config = dict(
    tie_word_embeddings=False,
    init_std_qkv=0.0105,
    learning_rate=0.000351,
    warmup_steps=221,
    final_lr_fraction=0.0,
)
MLP neurons of a small language model. Each row is named by its layer, matrix (gate and up: input weights) and neuron, and shows model dimensions 32-95. Each number is 50 + 12 x the weight over its row's rms, rounded and kept within 0 to 99. A neuron's up and down rows have the sign that makes its largest values positive.
A block is one neuron, or neurons of one layer that tend to fire together. After each block is what it responds to, as a language model described it from the Wikipedia text at the highest values.

L6.gate22:70 38 59 69 38 26 68 52 65 49 39 50 42 62 38 45 46 47 58 37 46 17 49 48 46 40 59 65 50 50 56 42 41 57 54 77 51 46 58 48 42 61 43 33 42 52 64 57 55 32 49 62 48 39 68 44 39 55 44 39 72 59 58 41
L6.up22:43 62 50 63 43 45 56 72 54 53 54 52 50 62 75 20 68 54 57 68 59 45 37 30 29 56 56 53 52 50 64 50 54 31 72 53 48 45 70 50 48 57 38 52 56 60 55 42 44 52 54 26 52 57 49 54 56 46 50 45 46 56 45 39
L6.gate516:49 58 48 40 52 41 51 58 49 62 18 68 39 46 33 51 46 42 49 28 67 45 45 50 57 36 52 55 49 69 46 60 51 38 51 55 43 37 84 48 40 41 25 44 48 48 76 37 22 66 42 44 53 58 51 44 59 57 63 34 55 62 57 59
L6.up516:50 59 55 47 58 54 65 72 47 49 33 79 57 40 33 41 59 43 63 23 59 40 44 36 58 43 45 65 40 73 43 61 43 21 47 60 40 43 84 44 37 43 27 36 43 45 72 39 27 75 40 41 56 58 70 57 50 45 69 38 60 52 53 62
L6.gate1554:46 53 37 53 38 29 40 48 56 52 50 51 57 34 46 46 50 75 45 43 31 46 48 59 28 55 54 63 51 45 67 63 46 38 61 60 46 45 53 48 50 43 49 61 61 53 55 42 59 31 59 57 43 67 62 51 41 61 34 53 53 55 48 45
L6.up1554:47 53 47 44 50 57 65 42 55 30 23 27 53 49 59 49 46 34 83 45 55 66 63 69 59 61 57 47 49 45 64 52 42 34 48 50 39 53 57 44 35 55 57 56 47 32 42 68 30 54 45 50 58 47 63 61 54 53 32 29 39 37 65 55
L6.gate1682:65 36 64 69 34 32 67 77 51 59 61 62 51 52 58 39 56 48 50 54 52 45 36 39 58 35 54 55 61 55 42 62 46 38 48 53 33 43 79 57 26 64 30 67 40 58 52 51 26 46 57 34 63 48 44 53 62 59 43 46 62 51 48 70
L6.up1682:66 28 40 55 46 32 54 73 62 53 53 61 63 46 46 47 31 21 69 57 54 56 52 46 43 55 37 53 61 40 71 64 32 39 65 54 42 39 62 47 27 52 89 61 72 59 65 45 32 46 51 44 66 50 47 63 55 39 30 43 35 49 26 64
Personal name endings

L7.gate1142:62 16 58 44 30 37 65 59 62 62 43 37 45 67 50 42 49 42 51 44 46 61 36 44 60 56 43 79 53 62 83 50 55 42 60 58 39 47 51 51 15 64 47 46 51 49 46 47 59 35 26 43 68 60 45 57 56 42 63 36 46 70 54 44
L7.up1142:28 41 43 73 33 48 58 71 63 44 44 46 39 48 65 70 42 51 52 49 57 41 64 53 41 66 45 50 47 53 34 62 48 52 38 54 39 68 45 58 66 46 63 27 59 63 39 48 44 38 68 56 42 71 26 54 46 51 47 49 39 57 45 38
Name-ending tokens

L7.gate54:53 23 58 55 64 34 43 30 66 75 40 60 62 57 59 52 63 62 43 53 38 61 56 56 59 60 54 42 46 65 62 41 51 38 62 53 68 54 53 53 67 60 63 46 52 60 41 63 49 48 51 45 90 51 67 53 24 34 43 29 54 64 36 46
L7.up54:41 36 58 18 54 64 35 38 70 71 41 75 61 42 42 51 46 54 39 60 46 60 30 45 53 64 79 61 50 52 57 37 61 56 28 46 66 64 47 73 45 75 44 57 46 54 59 29 33 61 49 40 50 44 46 58 54 61 66 53 63 53 53 57
Before a bare verb

L5.gate176:52 53 55 58 50 34 56 23 57 46 57 45 59 62 55 64 44 54 56 54 50 41 39 64 56 29 20 55 59 69 28 36 67 58 83 44 47 68 60 45 43 64 28 67 47 51 61 67 41 55 45 41 49 43 42 32 41 51 46 56 47 31 45 43
L5.up176:46 65 58 49 70 38 61 23 45 40 54 61 62 62 61 56 49 54 58 47 45 29 58 56 56 26 21 52 57 61 43 46 61 66 60 51 47 45 68 43 38 64 53 54 49 52 49 61 58 63 55 26 60 63 40 37 34 49 62 48 47 14 47 35
L5.gate221:21 52 64 55 42 72 51 53 72 62 54 51 49 44 42 62 61 63 47 59 46 52 35 57 52 74 46 42 54 59 46 45 63 58 32 52 60 56 53 58 56 77 46 53 43 47 54 27 49 60 67 45 55 38 39 71 45 53 29 68 48 50 64 36
L5.up221:24 63 45 55 59 62 52 47 76 60 52 61 42 60 48 60 54 69 48 43 49 56 56 52 55 47 45 47 68 36 64 30 39 51 28 51 50 68 52 46 56 47 56 44 53 45 38 47 51 58 48 57 68 35 36 63 26 43 56 39 41 54 45 56
L5.gate444:39 46 42 57 40 47 55 72 58 65 44 33 22 51 40 63 48 51 46 27 42 51 52 48 56 59 61 60 40 46 51 50 41 39 45 61 35 57 39 35 46 52 37 44 41 59 63 55 50 54 50 44 69 35 49 50 55 57 53 46 63 63 55 52
L5.up444:55 29 60 65 49 58 41 65 61 54 67 77 55 48 43 47 62 46 76 44 48 44 42 44 47 53 57 81 38 48 57 35 58 50 57 42 67 64 56 48 56 47 57 59 43 46 47 14 38 69 53 44 57 33 39 52 36 37 42 32 54 54 55 44
L5.gate884:61 33 56 29 43 46 62 26 46 49 37 52 39 58 67 54 49 53 74 44 40 44 57 46 61 38 49 71 48 36 52 48 75 41 57 52 55 40 48 68 37 72 47 36 24 42 66 63 63 49 38 65 53 50 77 58 55 48 70 46 50 53 44 76
L5.up884:47 64 50 66 39 41 52 68 61 53 52 44 53 40 33 57 69 40 32 41 60 57 42 65 52 35 68 56 57 50 20 58 62 54 57 69 60 45 53 38 35 39 39 53 48 43 57 22 45 52 60 51 32 66 38 38 31 43 24 51 45 28 49 37
L5.gate988:39 61 59 52 45 33 60 39 34 78 61 52 49 64 54 56 47 63 58 59 46 52 40 37 71 38 44 36 52 70 51 40 53 57 33 17 53 69 63 45 63 46 36 53 47 42 53 66 65 49 49 55 81 58 45 39 33 46 34 42 60 38 46 56
L5.up988:50 55 42 54 32 47 42 55 51 54 51 65 61 83 50 56 47 46 62 55 48 38 43 66 69 71 56 53 59 05 57 50 57 30 38 66 46 41 64 37 48 49 42 71 46 51 46 45 59 53 33 34 42 51 48 53 59 41 46 34 79 24 42 41
L5.gate998:46 79 41 51 47 48 48 50 44 62 65 57 41 39 56 47 55 69 52 51 44 38 43 30 51 47 71 44 27 70 49 66 58 61 51 47 83 59 54 44 56 38 49 39 45 50 51 37 86 50 62 52 52 48 29 60 27 61 54 45 48 44 37 38
L5.up998:40 49 60 54 29 44 45 40 31 50 47 48 65 42 44 43 66 87 45 50 35 45 67 63 62 56 59 41 19 50 34 48 39 61 32 40 63 48 64 58 53 22 49 39 30 41 59 34 59 52 55 38 55 31 44 48 50 55 66 70 70 34 31 60
L5.gate1006:31 47 56 46 58 47 43 32 56 50 65 26 53 64 44 43 66 46 79 44 35 26 12 54 43 53 49 53 38 28 30 45 53 44 60 36 55 57 63 39 47 48 46 62 34 47 50 38 40 58 55 40 46 58 49 50 60 46 49 54 38 51 38 50
L5.up1006:28 42 60 40 58 36 56 18 59 48 63 24 38 47 45 40 68 54 73 45 51 41 24 59 57 51 50 56 40 34 44 40 36 31 63 38 57 78 47 36 46 47 61 52 29 42 47 56 36 57 30 44 30 55 50 72 46 40 55 36 33 46 48 62
L5.gate1203:54 63 63 34 63 38 62 57 39 38 53 57 35 50 67 69 31 44 34 46 56 61 40 58 70 54 55 30 60 48 46 60 45 58 62 38 30 57 52 41 32 41 59 50 61 76 49 42 43 52 45 49 51 71 46 56 42 65 58 38 51 50 38 56
L5.up1203:59 55 55 56 74 20 57 61 46 54 56 59 48 46 47 62 53 34 47 64 51 58 35 34 30 55 36 52 68 52 48 68 55 49 41 54 39 30 61 39 59 46 47 33 54 48 56 45 65 37 47 46 55 46 49 38 37 52 60 55 58 64 57 49
L5.gate1205:41 40 33 59 35 29 55 44 56 80 39 63 61 53 54 42 60 62 55 62 63 51 19 39 69 44 73 57 33 49 55 39 66 45 49 48 66 48 68 66 41 38 45 52 36 33 53 42 39 43 62 50 62 46 48 40 69 43 58 62 47 60 55 25
L5.up1205:46 57 31 48 41 43 61 38 62 33 58 58 42 49 46 61 63 42 10 57 47 47 09 50 61 59 67 33 51 41 53 47 45 51 54 45 64 62 36 72 50 54 63 51 47 47 69 51 42 35 54 51 54 48 40 50 65 47 70 65 48 64 50 47
L5.gate1377:52 52 58 46 52 50 35 32 59 40 43 42 55 50 53 71 55 52 52 36 65 55 18 41 42 48 60 33 44 67 58 50 70 46 63 47 63 82 68 45 70 25 52 59 58 62 48 27 43 56 65 62 51 19 71 41 35 43 61 43 56 48 51 58
L5.up1377:65 49 52 51 56 57 56 48 45 41 57 35 57 76 68 64 45 49 50 21 27 55 46 43 48 53 40 52 45 63 37 60 61 48 42 65 38 34 41 47 60 54 47 55 38 66 41 61 38 30 40 41 53 52 63 42 46 64 57 39 37 43 46 46
L5.gate1417:43 49 70 57 47 60 43 43 46 41 46 47 46 52 45 51 51 61 36 46 57 32 42 42 42 32 43 39 49 42 59 46 37 65 46 45 33 42 52 49 66 43 32 72 61 71 41 48 48 32 38 53 51 46 74 21 50 62 51 58 42 46 34 56
L5.up1417:31 42 47 31 51 40 52 10 37 43 56 31 56 43 55 38 57 38 68 42 40 47 54 48 52 39 50 49 48 54 56 40 54 38 52 52 57 30 60 42 52 53 51 42 51 33 46 73 55 33 49 42 60 57 39 27 46 50 50 49 55 55 59 61
L5.gate1430:37 55 58 39 50 49 37 48 50 60 58 42 52 61 46 35 70 55 48 49 56 48 66 43 51 28 72 48 20 48 55 47 63 53 16 36 47 60 49 58 57 49 28 56 48 51 50 49 53 57 46 11 52 50 32 30 50 54 52 65 44 53 59 42
L5.up1430:49 63 57 39 60 39 43 57 58 61 60 46 60 65 52 28 84 44 54 49 50 53 59 51 54 33 76 68 49 46 45 58 54 49 28 54 27 44 38 45 65 53 36 52 37 46 56 49 47 48 48 22 43 53 39 23 41 46 83 72 56 52 61 46
L5.gate1526:37 34 30 59 40 30 44 59 41 41 51 69 41 57 43 53 73 54 34 49 48 60 40 44 49 45 50 57 45 54 66 42 64 50 38 50 57 28 67 41 46 67 51 63 43 26 57 52 41 53 64 37 56 58 46 32 38 58 41 56 52 68 46 48
L5.up1526:36 54 45 57 39 49 35 36 50 51 49 65 41 45 65 48 66 72 44 18 36 52 34 37 78 56 56 72 30 25 58 37 50 45 49 57 50 39 55 26 37 53 51 58 35 42 59 44 42 59 55 38 51 47 38 50 45 55 67 54 76 44 34 56
L5.gate1538:37 52 56 63 53 49 34 41 42 59 39 35 28 32 50 60 36 76 36 67 36 44 47 47 52 33 34 34 54 41 51 61 47 41 62 61 47 36 30 35 73 50 46 29 55 59 61 46 52 55 54 37 28 69 41 49 41 55 56 37 60 44 28 62
L5.up1538:46 18 58 45 41 59 67 42 71 37 82 55 62 59 45 61 66 39 42 28 54 46 35 45 61 62 39 58 45 59 68 27 42 27 39 38 57 53 51 44 65 37 50 56 34 61 35 40 36 52 66 55 37 48 51 22 37 55 52 58 57 44 65 39
L5.gate1631:39 39 44 41 61 60 33 46 52 50 40 40 48 38 39 55 48 41 42 45 58 45 41 37 39 44 46 81 25 58 67 34 60 36 42 70 77 55 58 52 53 37 34 40 48 41 71 45 39 48 36 48 47 59 56 48 46 60 30 69 55 56 51 57
L5.up1631:30 31 42 49 43 49 54 57 41 63 33 45 46 26 47 47 54 37 51 48 60 62 46 46 51 43 64 72 25 56 53 41 65 40 38 72 42 72 44 18 53 48 50 68 25 42 58 60 59 49 61 49 47 46 61 57 29 62 55 37 53 45 69 54
L5.gate1650:54 70 54 62 43 37 17 44 38 49 67 40 58 54 41 53 51 57 32 69 46 48 34 53 51 16 53 49 67 47 27 74 73 54 61 43 45 55 66 53 34 36 27 55 53 46 58 44 40 36 58 54 55 54 46 30 45 40 42 62 65 36 29 66
L5.up1650:22 64 61 41 29 65 42 56 47 54 51 57 20 52 69 49 61 48 30 71 68 57 35 47 37 45 53 18 61 45 42 61 75 44 67 60 51 67 50 55 54 37 53 54 55 46 56 52 31 37 44 49 46 26 28 44 67 47 65 55 61 54 52 49
Section breaks; infinitive "to"

L5.gate62:63 49 62 62 43 33 67 53 52 54 55 55 51 78 53 42 48 49 55 41 49 60 42 60 45 42 44 74 65 44 42 60 55 47 29 54 17 53 51 45 24 71 40 55 38 25 71 40 28 54 32 54 47 51 40 44 39 42 57 38 55 60 45 38
L5.up62:49 28 19 67 42 67 39 71 31 39 53 53 37 59 53 57 61 44 61 48 35 31 56 47 49 49 54 60 47 53 50 38 53 60 46 35 63 51 76 52 53 41 52 45 47 45 42 26 51 50 54 59 40 56 66 53 55 48 39 54 47 63 32 49
L5.gate422:43 52 54 36 43 48 67 45 51 57 20 57 27 53 51 60 55 52 56 29 43 51 69 45 55 54 36 32 37 50 50 54 50 52 62 58 27 45 45 41 52 63 59 45 50 68 49 51 53 53 60 50 57 55 78 59 40 29 44 48 47 40 38 55
L5.up422:38 45 51 42 62 54 64 58 31 40 23 46 46 58 58 34 52 53 57 67 75 64 57 42 54 42 51 30 57 43 41 54 49 49 60 58 56 39 50 61 65 34 60 66 55 25 66 84 75 33 64 67 27 45 36 47 28 83 51 27 38 42 59 63
L5.gate426:52 55 66 50 41 57 30 42 63 44 44 51 40 46 50 46 27 40 55 67 20 29 21 35 38 47 40 48 46 46 74 48 56 55 51 59 46 43 37 65 42 50 57 36 54 53 47 73 56 50 52 47 39 48 54 70 38 80 41 53 34 69 58 51
L5.up426:55 65 27 36 56 61 47 52 58 50 33 57 42 64 80 78 35 49 58 53 59 68 63 52 50 40 37 50 52 61 39 35 39 50 30 63 18 67 58 34 39 59 54 72 54 54 45 68 37 31 16 56 54 64 55 35 50 58 45 36 49 48 56 51
L5.gate469:53 45 49 54 53 58 58 57 54 51 44 49 47 56 47 37 28 43 51 08 54 67 58 65 18 46 72 37 43 65 52 44 47 75 20 38 43 33 32 32 50 61 65 54 37 45 48 54 30 42 52 63 57 57 41 59 40 35 65 54 76 49 45 35
L5.up469:76 49 44 58 63 42 66 80 48 64 22 57 54 57 35 60 50 49 62 29 29 53 53 33 30 46 46 26 54 43 65 75 61 46 40 71 39 56 49 55 33 50 48 61 54 54 55 68 52 59 54 50 63 27 64 48 58 42 51 47 51 62 50 45
L5.gate480:58 38 46 60 26 50 51 48 40 52 37 53 63 55 59 36 39 56 58 27 57 63 51 52 41 53 36 59 36 59 70 40 35 62 22 61 45 30 49 46 25 65 47 30 51 68 55 63 52 47 59 52 39 52 59 41 50 75 36 25 52 63 38 60
L5.up480:64 54 37 52 33 70 66 45 30 40 52 57 52 73 54 56 65 36 56 57 42 41 52 51 77 51 37 59 47 68 70 50 45 42 45 44 56 60 64 40 60 40 40 45 51 59 49 40 48 48 41 41 78 60 52 52 52 26 42 38 19 51 50 53
L5.gate511:36 42 32 53 43 51 64 44 66 16 52 55 49 59 59 51 66 56 54 39 34 36 14 43 54 62 51 52 65 46 68 49 75 18 42 32 82 37 54 24 47 48 50 59 42 53 64 46 48 48 58 54 62 56 63 48 58 35 53 30 46 59 60 44
L5.up511:48 47 44 62 25 46 47 47 37 57 19 55 50 62 50 42 45 49 64 47 35 43 59 40 57 43 56 58 49 33 28 31 60 74 49 53 61 36 49 55 52 44 46 35 56 58 27 52 59 56 40 34 29 61 64 45 46 38 53 38 45 53 49 48
L5.gate586:50 61 85 43 19 54 43 61 64 26 61 44 45 38 50 41 35 48 38 56 52 72 67 35 48 19 62 48 59 56 38 39 54 59 32 47 55 55 44 41 60 54 36 50 58 56 47 59 50 43 86 69 46 46 63 56 28 72 47 57 55 45 43 60
L5.up586:82 74 55 60 48 48 61 42 69 54 59 31 56 38 31 38 41 39 55 59 38 53 51 76 48 52 50 51 45 43 56 35 47 48 67 64 39 36 12 54 67 71 41 38 54 62 55 22 52 55 63 38 34 53 55 63 31 50 49 40 54 65 55 61
L5.gate597:29 63 44 62 33 48 55 52 66 31 29 59 50 46 58 39 33 53 59 31 48 22 41 57 64 72 46 56 59 48 46 59 59 49 45 57 54 56 46 64 48 43 38 48 46 37 52 42 37 57 23 39 40 41 57 49 59 52 37 53 36 58 68 38
L5.up597:29 64 62 54 26 43 58 56 52 42 32 47 46 51 44 38 47 39 70 38 42 52 56 46 46 55 46 42 52 43 71 60 47 28 52 42 51 67 32 60 38 56 55 47 66 60 64 49 41 53 63 60 54 49 47 59 73 48 30 35 22 64 47 47
L5.gate643:50 36 50 49 48 31 35 43 53 78 40 45 62 67 47 43 48 45 46 57 46 56 47 45 51 54 41 57 57 47 61 32 49 50 54 42 48 52 42 63 39 56 39 48 51 53 45 54 32 35 56 49 41 50 49 41 66 51 55 45 50 63 63 35
L5.up643:42 37 42 59 64 23 57 48 59 72 29 51 46 62 60 37 44 49 62 54 40 45 58 48 51 42 25 40 56 43 48 40 33 64 42 47 69 44 40 53 46 33 71 25 58 56 56 35 45 52 54 45 37 43 51 44 53 54 36 36 51 72 65 41
L5.gate692:37 27 28 43 43 33 56 44 23 39 50 67 58 56 21 46 56 57 55 54 42 65 50 57 66 59 54 63 51 43 48 41 53 60 77 51 55 47 66 60 64 48 44 63 64 30 52 34 47 34 50 72 56 56 42 53 45 35 41 40 45 43 26 85
L5.up692:51 59 39 56 63 57 45 43 61 47 57 47 54 38 56 31 33 34 38 56 54 36 56 56 52 40 51 42 61 30 34 46 54 75 45 47 73 66 46 46 43 53 44 43 62 36 37 51 61 46 38 63 48 50 65 45 43 70 43 86 58 53 45 64
L5.gate953:43 54 46 50 36 14 81 45 54 47 39 60 41 51 45 50 51 67 58 47 52 46 48 37 72 62 44 53 84 66 59 54 54 43 41 60 71 48 62 36 26 33 58 47 46 62 43 45 10 73 41 50 54 49 61 86 51 41 42 37 56 62 41 38
L5.up953:37 53 38 71 44 36 38 66 42 61 41 32 51 63 41 46 59 53 45 52 41 70 55 42 48 42 48 46 47 46 20 58 43 56 43 61 66 33 55 41 54 84 54 44 35 41 58 47 40 54 61 64 37 17 80 47 30 50 38 44 50 47 35 51
L5.gate1054:57 56 33 80 62 51 56 52 44 55 40 40 29 64 56 42 47 61 61 55 51 16 61 50 52 44 50 50 48 43 59 41 43 53 50 45 47 45 13 53 43 41 58 25 38 71 54 53 56 55 37 65 53 73 46 52 50 62 58 29 49 74 57 43
L5.up1054:46 29 02 21 52 50 38 59 52 49 39 65 55 46 37 46 68 32 58 44 42 64 50 41 40 53 47 44 44 52 59 73 47 58 49 37 48 47 62 62 47 59 43 54 50 36 67 43 60 56 47 57 56 48 57 53 52 56 53 48 76 27 41 59
L5.gate1284:48 46 55 57 36 33 53 59 26 68 41 45 35 52 49 38 51 52 52 26 47 35 59 41 53 52 43 46 50 59 50 53 54 61 40 44 69 37 38 46 48 33 41 42 53 41 35 48 58 39 56 68 50 54 40 42 49 60 47 37 56 32 47 36
L5.up1284:67 62 13 64 49 31 50 33 56 30 48 38 48 57 65 35 51 42 68 33 22 45 41 48 58 55 45 54 59 48 30 45 47 44 50 79 49 41 47 60 39 54 52 40 41 75 44 33 36 58 46 44 39 43 55 63 39 48 53 50 67 52 72 43
L5.gate1442:66 38 59 62 46 31 60 46 31 45 35 46 49 66 66 49 54 51 67 53 54 56 43 60 49 58 62 74 64 48 55 53 53 59 67 46 64 33 51 53 53 49 44 23 56 42 57 44 48 37 74 65 43 44 62 60 46 36 54 53 32 65 55 48
L5.up1442:37 65 47 43 28 46 77 67 43 51 37 50 45 72 49 44 41 58 66 47 37 54 65 56 56 66 37 34 47 50 60 47 50 41 40 57 34 64 49 47 58 44 47 62 61 72 51 57 48 58 48 50 41 53 43 39 52 53 74 62 38 42 52 40
L5.gate1562:52 34 46 65 51 44 77 54 48 61 53 49 62 76 49 55 60 49 52 17 19 45 21 54 59 49 44 82 57 43 45 48 57 38 57 69 47 38 59 52 40 58 16 40 52 33 50 55 48 45 41 39 56 54 62 53 54 29 53 74 45 60 57 58
L5.up1562:53 76 81 53 54 36 70 50 38 45 38 67 40 63 65 49 51 56 54 39 56 45 56 56 62 49 44 22 67 51 32 54 39 43 55 76 46 58 45 56 42 55 52 45 57 45 78 47 36 65 46 46 55 45 40 62 28 46 59 40 63 64 65 61
L5.gate1576:50 51 49 50 36 45 60 48 62 52 46 63 69 48 46 44 57 47 67 54 60 84 48 38 49 46 44 48 41 60 47 49 50 64 24 25 57 62 64 58 47 56 47 33 61 50 50 74 67 35 52 53 45 42 44 47 56 67 56 57 45 44 45 34
L5.up1576:67 50 48 35 50 56 47 29 55 59 33 45 40 55 76 54 34 47 61 54 60 57 51 44 49 48 39 49 50 52 69 26 47 37 53 63 74 80 44 43 45 77 37 39 62 64 43 58 23 44 53 44 51 40 67 40 39 57 53 50 39 48 46 32
Surname-ending word pieces